config.toml
num_hidden_layers = 10
num_attention_heads = 2
num_key_value_heads = 2
vocab_size = 3708
norm = "rmsnorm"
attn_scale = 0.125
init_std_o = 0.0
decay_fraction = 0.665
batch_tokens = [8192, 16384, 32768, 65536]
dataset = "wikipedia_en"
MLP neurons of a small language model. Each row is named by its layer, matrix (gate and up: input weights) and neuron, and shows model dimensions 0-159. Each number is 500 + 25 x the weight over its row's rms, rounded and kept within 0 to 999. Numbers have three digits each. A neuron's up and down rows have the sign that makes its largest values positive.
After each neuron's rows, "fires on" lists the tokens most often at its 100 highest values on Wikipedia text that the model never trained on.

L4.gate209:514500453494513503489449494456524524529501450500461497508505508474465503489508504498509484487528480527503493484510525541486451552488514507492503462469518502438550486503518496489505478474485520440489526538471423520506506518505506519510487489511535475483534441486546482512481481513501486465480454514501498489507499468493538501488516498456525520512504523539500484488467517524488442479488509512507484495481521543492505476558501461515491503518506476524504483501482522553529473459528502
L4.up209:502493476487501550456533495528481449558522502496456504530517484495510526520472544501488545480496484483476494508444532470480543509505498498492488472481570500529463519490533491473525502537533493524540509547545446487462503505497502504540506491497522517495538492477500488527499525518470446507494530485492480456494512489506523491544496505474432510565474483486456519514495519511517500508490468503514519540485497509508519483488510494513501495503500500521464492505500537552479502499517501
fires on: "-", "s", " of", " to", " following"

L4.gate53:519525518531475483483501501503479477468477486499461497493501464494486507540479545488514535481506521492485525493521520508516499472491531509501480550490533545498495504550458530519506478533469512493487476510517461557458484528483480460500483524463500544470502510466493478504508456501533541488474516553495475504511510540478522509531485498489457501505532535451520500537483497456493527487477468519472450472492443471467502492485519528476456494522518490489480565521476506501491498473501511
L4.up53:537524503514497521503490501514503473456473492523502482480545527503538504510501540438526504465519471529513466527499511512475493524456504528489494532457496502506501520481504472505564525508516528526540510505469493487483476484478482491528535519500515535481488492484486495527496512533544497522476456443499496506490522523476500439496499525467479465525497486514543456499491475504532466471430486441480503521482480553510523511524499485437506519514491495499527501525488505486501527529468523
fires on: "ig", "l", "n", "s", "ech"

L4.gate363:519562486515491500528507527517517496488450481486517529548487489480496476484495523510514478551499511476480493508502473492496490511529551492484516506468534540479512472513459498484500479526475477561495480509464513527503502476461541495545493490512508498438481497523501537465529493453516493508475526541520489512498477467553532529502487499529484512505544512509498504506475478488474474516480503508480525538454537486523484540524485499536489469454543471525531482529457517486515494534538506
L4.up363:538493488498494486487485550492510493477509506473480531494476471498516460544515525522506478487490463511532472539480509552495487515528514515548523462517516548517503515545510484549487469498542473509459447495511520469499526507454478476490527504481469457479524507533476501527504512483485528493468492493489476521471525520502497479487505510493468516506551466485452519521512550467487490507530511517461472553482507513527547533491502499502485477537487512450491501557528509500524460493520491
fires on: ",", "g", " for", "i", "u"

L2.gate10:473519503489534483501509494513509545513462524484510544488536481469503495548498513542488533559473470520521476538514513535486517499470457527529517564547553527509462460507494491483474444494486525506502473486463511479521492504520479465527505505475492488439510507503515465497533449533491492513478491532524485505537541484504498516482513470477508519504517473516452443511490492482492548522519489501491527499498534510448471493525524470508470528507509489502513483488493522517493509514469475
L2.up10:476490480561485463504458452518522494509508514494500518480519499555493494471461505496527454475505535507484548532518534490511518515473511462500523506510495443459490505527487459511497513467509439495496515503542458534547511511461508504454478510482513507540485504502513455541517472509507475534514499476485466461502524499470514501530521510491510479525502514506518497495502507528479471455505524468470487501536465457497512480522517492470461505466456533503484516508523496528499484473560506
fires on: "ic", "es", "ec", "et", "ach"

L2.gate86:532495524491527472523556473523472513466506463504435530504502533490492508515509517530498486514494457481462461492520506512522502484505516488525511501530502453497510500502471520499518482488484487502532495500464520543477509528503525498497478491520483501508445521482555494518532502502504532516498484507525465533533502509491483526454523481505581509469504451479518459484532485534482479500518531496499508459480529496490466442531514445515509514434502518467536512506477514503504553510512490
L2.up86:496532521513464477501503462532534492510499520516522500458491509578497514492482524502448489484511499512467488502506482455523489523527485444489513501503459500505485486554533506480467522498478476518504504518465526557490471521509537470485529534456467501491518527497506494498470513484518480513506523501491509530501478483494524485509503514495550459470538520483455510483508470511524471480523480487525476535491448499541465508526497465501504521465510501530461522456529476529549521452523522
fires on: "ant", "rough", "ir", "ann", "ass"

L4.gate257:468519507450521476504474546529504513493505455483518469494456510453462501496506469511530489509482516505472521544498525521523455476506483528509476514510493453519509489473483472448508466464517531486497487492509530534500474530489492496494544518512505505500526532468518488487485532511480511498517540533489483497488516465509511509514534498528494488520459494532531512468502477547487501468500513492519486439500490497486482498488488469466578555527471477512504483488439494529459487465461519
L4.up257:501514508504500513484473527522497558513514485500454502491466503482484522544495490450508483477501492512514496465485511489519487467519476472516486477482523535536515493534512535480517515547450481526479445515514481493516489520521489499526474467508480507506468543470450511470496454530488516501516528477454480526499556478506501545485478496509514450504486484482510478451512502504494492534503507528478538527444449493479493542511491498461528563472463502548495498473497490515521479464493507
fires on: "n", "w", "ew", "aster", "ick", "el"

L2.gate139:472494528474505516479487487495475528506548519545526483508528522500495459476492515546513482462485532515534509486456501505516485481461551476479472457488484531526555491487492478481466509523493491507428516495533510507496483483499475537491512482463505464530524502457448470485481507470470505505514498506497489502474492502468542497560479492486520435509488530500480496509539565529492499508497543485504504509473526522477470490500495514486489536498438494529459522486467495519495508479514505
L2.up139:522478523443508577479466538518474499506509498465475511536484507523496526503496528503472531465515549500507541513479503501498504494465490538542497476477493471496519467494526490506515477497513499489443531487489532497501478495489495510465530530481533493513510514494442485497474506501466531533524505497530512517526505520476558471506473526474531481499556520447502495493478548504486523453506503512485512519481511492496461502501545495470460518505484499509499537467555467527497500444497524
fires on: "al", "or", "ours", "vers", "on", "ident"

L2.gate377:510527515513515527540486505512470505486565543531519485453525516484508506532508524498514511512512496509515520544495469460515525487504519476495516512489504494491495543527480499465438488492531482475499559500521479481495475526541497518466507528458542547504521494458514483492516526504493505479532523474533433532465531524513487485470496486537480512503469539534497518532442478528501503480521531483458485514480508515505524494505493524548524524449499476524483448486476501503505509477494487
L2.up377:462477542453520463530522538481476507491482517525500527492474523503458507467493507512480498583479463486515504513488526461491484541505495495494507485474509513504539516469492455516461469450534511520481479510471498485514483506488507496488487491470521552465502504489491528493482466505482465518502541574522465523502523494517500500504516501523523525480466488533484519523516519521555581517504526511495491489487495479495472498532494439502472505493521482508503553502526535511512518487520490
fires on: "-", "–", "art"

L4.gate377:507516496519495511513489504502466515468527480512535507504517511548523513509490534474510508503492550519508484474524513521504546509496519531525497524548503454506502490530477471518505489510533518542526517446500523479525453475504532444509511497488492438495480505480498457484514483504499509502471478497552493496508497531477536521530519494478475523493468457448523519537534492536446498519514492451518530535484483484494510487493519475509526481521528525501494495492466540572544537527523523
L4.up377:521503486501476545534498522515485475479454525534507521513529501481519466518474526517530463507491508473532520534513534550477534546565489536495522515549537515508494513492493519474524499491490492520499507493467472527514483509510484499471533521510479497503504519516447470509486476496489527464498466483476490481514515525454496491518522536524478476447577473509521517521486514525531455496462541485530489508482531481481516491526455527485551493504486507496499462486516514513512523555519501
fires on: " released", "|", "20", "198", "199", "197"

L2.gate54:471502480513465507491494520473497458518499504458497538520514528571503485521460511454453534500495524495507510468495497526487472498517511519496493499463451509510495551492518498519522477504478491492478493486485468534538485500491490492512480492476517501476491492505545549500441520538467490459469505550515538484496512501506546469486498505504562496535525497492476541542482531485470503539505486459502510540500510561471513496482508540497526499521510501466538473514505517544460480484502530
L2.up54:496443475531535512490522570506502518485527500528516484494477498482487500504491494481488501485471525479480525528495525516510503507513459507466499469507561529460496513473477516483476487517505549507519501493507454525489487474526504500518484476537464481528551511469464526523507487492507503474494521499513519567473507455480536452474470507541508519487506537479479548479499510463497472529532502480456441511531467513466496500502503542461510491499490529507484533541497465477461523499507484
fires on: "at", "est", "out", " number", " Total", "pe"

L2.gate69:537483509537516504549450491507444536469498526480486473501530517462460530500494503478515502444462515514491503504471502541461462448472493505519518484481532485512492495458486491530497481481483513498508482498483538471467517510506493520524507451499512446477485455471506513471458482457490496480494487539489546439521482471481498502484517478489517503455524411518525475490494513485490511497476494500528480503502502517495493504478536554471507515505491507503456470480498504518493478518513486
L2.up69:527536550498473523501496503516510449487492441501499497467501450506507525471540517525465513512512538531510463518464509511478485437506486466513541517500491470534498495532445537539479456479513522461504486533515460504502496486536529515528497490523547505509479486480510492438490497482484510509493482478515516516459489431520467438544485515483504505488473508497509496481515512511473496532516476471486511482480475490521499475490522530501500523518512478557503488476491505487510530509520462
fires on: " de", " De", "ace", " Je", "de", "oming"

L6.gate300:495464479514517485512504501515428517476524529519537474505504508481468490525515485478488510524478541496509545474512482482444508521497491512476465493497499448500526534463446508475514491493523523517442505557527491488518502492491502441507477529528500506500494488444522496500494498518480526484499543554481509509552515490476482491508491499522495470517504516527483468495495552479476497484485505505485495484506563519489548509515461478506542448475489501528533491516485503463466511536494551
L6.up300:492436487519509505490582501477492508462521488544511453498506520491492478502501521497455500484487535502486532484531502498472501478461535513502509508483482493508505503499510524506559459506522515504452511526456481494496518486470487477502473505529462507496486528487523513508552472501498518508511478510498497531464526492502518475456558496485453454507508525541511480500499529511530509502498468469504470482514478496501510514492423500474449434482507535500531473497476509474450488481526494
fires on: "and", "in", "d", "b", " ("

L2.gate81:501481507539498450495515490520537458489497481483490463473507516547486543514488536532521494492516509501507554486517493504499455502470512531505503502480491498527507543474479494529512488498473509518477475503503504510517541458511475516519491484500540510487483504512526527547467446476515472475483518511518531529521519526508536472508518490550481438526506502505522517558506532443500462546537493535457509502501514537476500488463496465510498522515496518522504508487452486477559487468539529
L2.up81:510515503464522542512522471517510482505547455483499534487485514485485559493467525490492462505534502509483497442509520540494523469516513471487551472479540524525538492488451535515477485531506527542521478529482474526476490515529497517514470466495515509486465512500481489473505512499523503508500490499499513538493500504478538482512522489458499468510503547509486529481527456514512512498483477478510501476468475511542455515439531443487575491486525457512491471521507499518516465489504510
fires on: "in", "ist", "et", "i", " |"

L2.gate34:527498526524485535463457500498523495474502461487535478518508460547456545529497525455511542536487488498470541470494502546465469540484521478489524476513483518494447491460487535510508509460484511484510509535491530485494543463496505543512464503515500491500496546524486504533489496539537483473492489483532546511499484519531513467510487516491469451503516548478465499483528535478478483515542495541495534507536505498479483505473493484480486527522494500532512488491514479465497533494528462
L2.up34:529504544452543527514500531480491524501538463491513504500517490518480534485480497485514543534479499520482481533444456521510532494456471532470521484493502514497538467469532496497514466492512515488538434470506504507519518516470494495450449511550481520477493508529482485480494516465506488506507457533533539473468460472509510506522504474473503484523531524492491558532479492459484481475536480528506534529521525512520535519502523490500513475470488475526486493483523509534484465491476497
fires on: "igh", "il", "ib", "ip", "old", "is"

L2.gate120:444466493506471479502525563467486496497509491492525528451510499470497475511498530534494511494444515472499497540485495488498477500494454482476550545531541494504496482525469487503469527461497513495518491542506488484463527499484482523531508517530508487456500495460503516508496559493540538469503520497469521478527517480527514448461496472517521527490455514541519475506503478506524483513524486520475490478490540460528509487540491520508547492508479501538527432511493502495510537490509516
L2.up120:476507517511492487531522537468547450531513534525522548476459493542484533540515530454462500511461538476517544519539500490476486510504490476509489511490481534492532548516470481471525475510512513507503502535478526477517532509485544472528485529501496507510488517518483528512471513546483525502522485492521481514493492501479493516466495539499446507479487473503537482515462508512477506483515487516471529527511506475470495540514438496517495493505520469535441503501543438518506475519516519
fires on: "in", " also", "b", "ic"

L4.gate302:483518534523518501487505488543545520497526483538510529493503493498515547526523501534521489513507468490525494482515518468469471526506513513506520479550528484460503496474486559504508499524519539500486522478514512511501487494538490526521486481507534501498506476443490464506477511501492482459483498518509557462506534563517423484503459490522468524513503526504524476524468489463499512526512521470499520523508469507501487423490500489527514539489461501471491489510539486471445552499501494
L4.up302:491530523476494526501466471506511473491512473482487488499502493495454519559520513474521554474523490519510498440477523480504514453476470469493483521492457515496466479495486550518489535460523471526524491536526495527462515513505476542487486517513473480466531476506478498521516495498502513437482516480537474517516528523453512459530532497505478514514484561446507481511467505479506476513522513515541513503468490520492501475504486519521432529482493485472484480496527494498497502456500448
fires on: "l", "re", "at", "ay", " average", "r"

L2.gate46:476464483495515454528485476460513507507508522468468450498541495435496505509504516555454457486522492468488507535484489477511515511496517497533513475491508534481526472544504462443521453497520474518512483532472518491471508535496503497517504468462514437502517495519481535510460497487519470498468539532515510477480513478512513497472523548566492521495472490520482476505506501502471509513483513506527456472474499496517512503496501485503487499462473447531486508519473510539467519539522491
L2.up46:494467585459455545496494483546523451506457508490516477486516482465482553518538507503501527468536497497467503526490475468570547500480491523505468545514495484470520471532511483468500469481502495495537509528498497512492495510475547482502516497519499514512495496528540527466468468531500473472508504470542517466473504505510482459557484519482504494501512523506521479497479468484486495517468502486511491502506501507496504478495463471508492501455481492504455493515501544462463538494499481
fires on: "it", "\n", "ch", "ut", "ard", "y"

L2.gate279:491501506558459496495501455513553498523495537470508517536531498513516456493482466477508500480510554480507542510482487495548505534552475516507485474461525479529527538518511513452505495532481474465524530507499537526522509510473522486529506505501472448501513498507483470555531504539497527491478511475483486521469477489481492509493484470539472495503553442492499486503470448506495514506518507477517526486474474563469533507486457511540515478498474514476517508518490511500494529516487500
L2.up279:483462489507480490505498487491535474527470485494489479519529482457528471516510483467493481506494508510459490519469506527491480506460487477449484487454545536539555501481544473519520490515516509491523517547493569475549488453525512482511498497492504469514524469510535524532480475488486514482528508523479501487496537528434531489481448560504500493515497509506474491495440460476470532499515508518491505501503513438474460500516499488515508528511490485500514537506512459503531515515520509
fires on: "av", "a", "c", "olog"

L4.gate375:474477534497475514493514517525520517514497513504479502532562481493490483486500528522473563486528543509495558544472474517515484496505464486508499509509466497499518452530490532474466572489527517530521499473480522446509496512509521539536461503489498507498489472519476528503519482525497500475486549513464511533496513487502457458474492481552453505495487469485508486536528473545523522457480489482515505518478477511525454490552470535519488497518509469517505488514490495496507519456483515
L4.up375:547473482534435518502500526558486495494483513503514479524504553481499512556506468508483464493509497562514477461509477507507529459467494504481525458478528504526512469478502491506511493520527508489532537513486526479479489494533511516535527530525474497531511511541524485541493526520454500542482528504511475479513502486490516509480481511475480520479528546502519476482542494502509503541485499487473495575501508473500529512463531481476524500545457460518508510465484509470546486518494498
fires on: "ie", " place", "ue", "te", " ne"

L6.gate122:485509522498522500499545520525525524505506509475496445451499516525485507467514520480499499495509534494544528478469496476508499483514464478479463481495543507508517424545523493523503460552517484527479487471496539467517515506493496482544510494526478520502533520501475498465510509497544511478508507533480558514507515518472518511518482454473528500462542529459510476518499514531514514504514478468531514490491464448508502530456490515504573455546472468495518470482498510496486515492503493
L6.up122:496488479484478555500518509503464491537493466516467509511482489527524514454455520504523524485513557495485492480530468469463518438504511498464473514518522539489533502511507524459490512497508479461499485537485473474518482493518517495531458551537479550510495493494513461466465469509499511518500466511553487482550518503494536527495461481477519490513533449487505497524495502520493510499457488484486487557488502470521499488524454550509506504505495513504506435503485500506513491554515483
fires on: " |", " place", " c", "ach", "ath"

L4.gate111:502548462471514488500496517495494496519472535463489488525477514487520498504562506490465479506464478456524480535506485480473492488506515529457462447524514522487508526518528488462508537489526537535582566542522484526461525495534536497514509498508500517465464506534505498464481539503509524512513494471520501533487524483453485485502512519520478467497531500524510517538447473514490462517495502471486459537482490495478461487523516467517499498517496527498505469497513502500472485527493473
L4.up111:517458482524515492502461549471516511485496513503476495583495508481510495481513491502490506525493475483510478506490517470492494490519490498472524491518505504509474510492526505492518517504480525506546568482514539495476536483460525493516475462512466544491508505461510478497525500491496543496509497499441457486468525460457473518504526495492551479526482495514496486482496489446531480489498506489485505477515503518520528488520484542584474501551474498472468497504518517501490501558523570
fires on: " the", " a", "b", "out", "ad", "ial"

L4.gate73:514501541486485505527486476473508540522537517492526502526508512484463534492516442475508513517459528485489428502521516475495508452492479543508521474480482500540488498522508441525503488480493517530459515496528489479514479521542523507510485490506500541504506517487539517539502535526512473497541529564461491512503462477531527518524486464466496479468490507483512507493489533552490521541467532544504528501510500493488504523511462537503495486462495508457504536514494555503467511476488503
L4.up73:493519416498512497539511460508472486522485505461472494493475485488499483532522538526461443490505510559538515498543534480516496526501514497492501501484486507519517496540496454492470492529496525541484478515513449559470460485514494498528524509517499467515472519498519518451465525471510491499519527485517528509480482496460524495505507522486470494505504468509471436477521494513514479536523489521522484532471517567511508516531476498495501540484499492490530481529524535507528516505549507
fires on: "el", "ural", "ar", "ol", "ens", "ath"

L2.gate109:466495485471475550500473513440542537522495465457537508513546513530504432508532507454486499477485508514501524518479487507525502510523478526518450493492516479482508535514494533485497493512492502477508509516476480523522495502485536469494508520498484465537488465581468472500479477541496509489530504537457532491519480517456522507462525459518502538539509483493474460530491497549518506526531496480537501457497484496482505474490500520520485469523528498523496539512496502507532471527490495
L2.up109:528479506524529469516521515495509506490501480489476485448476510535463481509472454515536531466485483486470520479474498508482516501514489480501531494491508519510512464527526495483481485458512473440507482529531502497523469503508527503556468514485528514527493519452523487499526497523505502456478484496554428485466479509488473523532465542478513500510463504545547484457466489499524521483500536479514495510513503520521521520463531501516486548471463487534474498513508522485488492442485546
fires on: "an", "ia", "ey", "io", "ish", "is"

L6.gate166:493501513521428517475503467509515502462522499474499504503496510543475483455546529506547510501452488460460512510471523511488486504493487553503502506470529531551475488532457495496528467501515504518473512480516505482494534522480532535493482504482499503467477441480538478481513537511470533487513503491495514473463491448466471446522466496497487546488491499477528512496489474493521503469504433469503530495509449469510498516511538502506475487462501533494507504467522527501476516514472475
L6.up166:505478467543497469519516511489502468477478507519546503483521420493462529496507542516549529468443546478524466526500468512515495491475463501506503545526478494474514494490510488495488505490505468523514473541497475460467513526502553509499518483469502480517475488531518482501508551487514458501513473449537515533470519558475494486475490503499500501474468538538469507524491484506472504508473513475458493506521456494513527499498472538509500484447491482490504484491511523460465523521497509
fires on: " also", "ly", "ially", " then", "str", "ed"

L4.gate301:491472483477504491423507529487509496515504492494538528474510468549507478476510437523508518483518517518508475451477521499497547525504516496520467497503507489536514525521504526461520492512446491516512513540482532517497445483480534498471472492544478543515520548465523525497489484506522528512483518487451506471474487482519492539527503487518525459521497516516506513527485488505506489510509548483459492468490511509531448476486466524488488500515506519476505537568510497438524524495495489
L4.up301:494511486560525474496468529536534487496478501492532501506511483503495449523513450547470511500502491468519518526458488499479521503520508494504521496493508516501547517520474517482512471506472504547527513503497501526516481475487538491464420484512514499530545484484522470488489497528494505509527508449496509507489490525549531510549530472515503511516492508490484502510525514551524511559488503512450496499467518475532473489530506503506509443486445476450512510514529495446493480467464494
fires on: " of", "g", "–", "l", "a"

L4.gate90:502539500534533495465513530501474495533549491494490471479510481521490532535494488539467483503536520545490494506525516458527508517481483502481515499542480478473467514475500523502546507529501512496517501518489486534491516510505490516486521455490521527511522528491523536533528538522506524544495567507485451511484548522471495513468510469461510476460520504501522451439507532545497535496540531483537441494496492503524473503467494515496506466477490495456522527522525516495513469485504472
L4.up90:476512503491502493506499489513482470511475463461516519481484498492514533474522467532502496490508502536528536515495456452510498524568554494502489539515507521520497512481473489480456529485505500501494502516515488518511459543499500508515572511501507468541519536527500542495518503482438479512487524495511502497509531524526550518471489477482488460521504509493490470513450486487488523480521542474532511509516468533504521459464528503542509524489513497508527469550498535482538498521461436
fires on: ".", "2", "8", "a", " met", "or"

L2.gate361:502452503573491500546499484515511517512524518518478502429488512522445524504528450526474479445510524497546502484462509521472526492495484493508495520482530462512548470493465509521496495475505444490532509531502541517490503499513468526498515497465490524446460542500526535470529507482460477513467491464489485468499497516489506446508509519518490482508525510502523517496511484500547504479503516514493483539499508502535502518494502466525516520467483459529495523522520539472508493476490546
L2.up361:495436504506466520535515516524523511555508482479454550508508472515483481505541487517513476476448474499517536524470514504482496546500480508516482483520510452488498483470514521511465500495452462452488472526552531540476458497529482492501498480478470521522493511512506517472495524474463452494490466452475521494519470505479481452500501547465492482525483516490503485501501501508511486505476497478543462508479526462496509523515477463490489497480480466513504530512550503458538471501512522
fires on: "it", "ruct", "ern", "ine", " Stadium", "y"

L6.gate330:516504503503510469497518525521482489448551556494503448504475498483516504503527520519525524471486500537484508523491530507526465520486527520511491500538513492492446541467467493529473489550526496526444473501501505505517501463543497550492528481487511478501492536536466515448492531471481500471513512437512456471524495536483506507505484509471515489505488498560523490510511532498487470520480522499542500482494514516516533511500488484501498482545513423508505482515502511487535543474527524
L6.up330:489501506505488475513500559498514489451531534500480510516517472546516515471510465524502536506505511480470460505498524489486437476501503490523513510498480508512449525495500524525500489499511477460472499487453480515526527491515532487493510490469527481459521563540439529488493518498530522472517532476503533513473480491508521521538520514501517553552498519528461432507476521479518458491510521497503469490514468496480503525521506536516488457510525506509495465468493533457473472485472521
fires on: " P", " Port", "\n", " not", " pro"

L4.gate87:527471514492498466537477492552497536483491513516489491490492544476481524531553492521476493505458515524471518496521511446508498433454507499533483524515496488494521517509523493488504480486474478487535527530489489488469522546497453517512494509487482480496508502503475507496547523496517459450450477509514507474507479480493465501480531542495510493518507492458494542503494513522477520496498517501532483504479504497520488474505467514454524472436485493524501458538527431441489528540476504
L4.up87:502467515512482477519494457503529486475489519484497466446517510512520515512441517491516490496504483553479473503497515526487460508520444459503508509495469480505541516490450540476470494508532513523515522504479468537488507542492468572507503541487493493520441531520479516481507539488517481538502473516534466525534492499527502474493521498506531493513529499518483480517506484497510508468450522506532516521532554526482488484466506502518478499488504506493492469570516502487443487504535465
fires on: " \"", "j", "m", "al"

L6.gate213:504506515503518492538469452514518509478497477486520501507498446475512481526469515498475500496500493539496466543512467467454499506521535474508538499538476521498506491504503498495527473488508471514495574475518497480487567493448485508498515512473523579482553478507508472498519488492461518443477502482531509491492528488462516486470497512509505495533542528542528503555534525499492492484524509497515491517493485467539541484502481553476509524484483473492456508522496539484499496509466507
L6.up213:528476488495480511533561507483479479528468552477522535492482509482491536493521527488505494525520492474524515533528544497470466516500505513471503444549522533532467515512503445481522499463502533547499537515466473494519517486486499483464498527490499533477505500523473482465509484468519511469526479492524468482486526487451486504482475510502483526481508496518441553563481552521498488463511526482503523493526487492510524481496509501471513509516499495472445533517537493504531463518485513
fires on: "os", "im", "if", "andid", "il"

L2.gate168:529529529465506447486483512500495499499545488488519514515523496490530482547487480498530511487485544466542464517486476519488509501448452500492543501545501518487492519500501509470465501508513519461526495488488468511479529487531525509487502476516512536534497500540503452507450514483534426527494514524495477504513499498446512479485487505495485581519539508497470507509531488532528530527511480482485456537467525492477510521560553497510534462499499515498467491490518498492511508506502485
L2.up168:546540511525484503516482538539487500481498464519508519495518506480521491569485438494516499511466527493515497522531494514469539465512496513495531469528486486449479499510531457505487500478501476494503487480512471529504485531511508499448506494525491519528506512473496464481494499484529491507498483500459454466547513525513518459507505486522465532479537435515460450482505519527530550534533519494501508496451527482512476537544501485540517473452509483459498487477501482499506506501469493
fires on: " $", "ail", " place", " -", " railway", " area"

L2.gate271:482531506547512496503486477496479491502489514481513483527492491511498495485466504535522445474472524533509519504549516548499480472452511498519475444484466485522525513510530543478475511545511476561524492487503448533483542483522552490524472479462489510484513528479504467509530500510511457515469484513493489519480510530499563488509538519540536517474478524525500463498491463489526506493500517484508495499489492535540434465512497487522475516488460529507502512480502455529519494464491488
L2.up271:520523538511512520489466491535544498520521505515492452512493513479507512508506476545495427455537496521532480547481500541478521549521512481496464489511462447507506537480523474515471518528495460531471511559519498522519500503479516484450448490509491503485505500486506491479527468481475481476488515516490513488446467491513490493517439484519514479537515510515547504473486489519544472496516516507527515549468495507498511491480489512491497510492474519503493552494560481529476525486515487
fires on: "y", "ach", "ine", "or", "on", "ad"

L2.gate36:532542479484488484538475509487512499473525490524537519510516484468493527514508537519505480512499542497455544505467482516489529480440498473465558505527459452498497531487506506470524510520491490486525473523494504492468473468526472526486476521520529510507521491509541550441502501521494511529508502440492478434490523496523499512485489506449490484469510507525518438475531507492486485505481510497479532505476506462457502456524495498471500482449492518511470514513491496490517497499544457
L2.up36:489551511490481500515504473466478475535525491517516503504520496478501483486515556507499497532518491497491494482525498488495526500471508496492508520489467506466546502545504521508517497467504460477547510496493520487467457496489470472512529497547546465511491455534528527431507510537470507519552492452538507497502490536520506515503477496482517492503489485489470477499522462498474523449497527441498537514496538494487510434518484538511469457475478471488498522458485451499485508464536511
fires on: " cons", "t", " ext", " Cont", "ont"

L2.gate343:501473502489530506503508482518476491492501487533533480496490508491486491488510513545520509527456486463524502506496494494493480490502492486482479480504494490501462527527495538483498509497501490541470453523505508474447508502487466516494517547482524465466447482483460534528528490473478487443492486543542489438516517502506470562475499474551519488483489492508483502507505503539537504538527466501561517480530489523501517511500520502522507560466530536540478475533468486505451524551492486
L2.up343:520450496510515486477464479488451486548520507520491530519501483511467548513512516535534495534521484457500536483512524553474478489465471466477485514478511485474472518528503482504507493513550514556490449485479488473483473510467500455507513543471526521499468529473488530517479513504520511476517507509495513468525502476522482548467494536513470497506527496528485498464524520513495518475511519492521459461498466511511494484487478517455546515485488541541510505484478475551489519506499442
fires on: ".", "us", "on", "aw", "\"", "ok"

L2.gate229:524478478452499498503496514485514471522512516464508477494522509482512490543550500514489528506478478529509448515507512533484503456557499477484516529464520463453480428533496483485495473516487519553466493509561520492552466511515494515549509487464492487466517469517536470505533541460486436459482492507493514499494522477492499500505452482453471527506513501518487494483494529490475507534514503482528485498506522485531507509520548507477509485505495471507493492499447469531508485487491504
L2.up229:484476476466476513443484504444519528485478449495511514529485497494488492470536516457525498489518555571504497484515524529497501465524502526512481483512510494529450501504467518478483489496525469487529478491564505527532497479526495485541528489507504511454516506467537516507520503501566489499482506493510524552522511442526497475523532473454470492495467521536539527509517465488503491531499507525530531502473501514502522470474501496506500487501487521540478510463521469485519528505527487
fires on: "ut", "uk", "ob", "ew", "eth"

L2.gate295:478486552508546496522470463515447510518497505491505516545511477518471536459492513526498500486443482496508477493505512490496482514471472466532509535482517510479478497505502488493513476496511503561489487492483510503509518524488531503534524523516517519527460529496461499529531495483523487494544466511495463504507507489488471502485541512465480475485482482503489513535512422474500544461543509545515509491528478530520451496503467507520491508473461513477484462486489429480443456504492501
L2.up295:490506533511509476528530457501536491523487511535461533528515534494569507511516478487500538560509528470503496488521472488534496506526516517559485507528498509435494485475478524491502503525531475472500497479509486508440517489472476489493484511518479512489483517456492500514483516506469512539518513535506548502483480524511527533494439496506511515485518448505490502465516505517451498525517517522478469494490509549523477503472477487477533460479486510451505440530508477485530475475516527
fires on: "in", "el", "m", "itch", "y", "et"

L4.gate157:502490488505520504486483480492484493508473524497520506470525477475552545504501472546500497488491484516472505526446466518498473504510477502522500471527552550489489475473489458495458473493517515490514523489508511474460551556494490498534479496479496515517519498533511476482531516492502501507467489536515491485515503485504504466514483494459510516557494520471534469519469490468497550519513477549496487516501530475484491511449537486545492474455490480531530476498498492513574567518470510
L4.up157:480528513555534484480510501511440517498506504530512492476506494495524483572512506514514484497446457473522528473486479502478490532479462497477498477471502555492509508494520502504424490500500485506537530489539481465501502502520521491493521523532476519497469536558534475521504516488526484483544548506478513467492484522482475457447501479513524500463503493520480487547541516529482502487475509514473471502539516482474511523503523446500512498473466467485489521483470493490495452499490486
fires on: " years", "es", " worked", " year", "ile", " living"

L4.gate292:514496494547530492500502516530489538481490516511510476515486563483504508489540528511529503518502468492540497505506469486488461491490495512461499494494477506505498413483469485524537516571536511536504470507461493507465527463511541488525470491497523513431538505475509522482538474492525501529510509499526497546498510470485522512509515515477500509502513480482478557476477515497480496478506544502522474490506543515524438467498484516506498457459509491503520507528453513499514523500495449
L4.up292:479477547515517555491471491513491509505492495515516541461411546535487492507523492518542511478486488507478513527509482495491517557518514468492540462547526485483502498472474502540514480488479496465473440532477477497531529532524504480501476513503511502513477512477511473492472519525510540472507481523500555516531549521483505452487483509481494485472534530524494524434493516464505481475518502512449519506499490465545511519531522504518508514516486508496508525478505486487478511533484501
fires on: "p", "z", "ol", "um", "cept", "ch"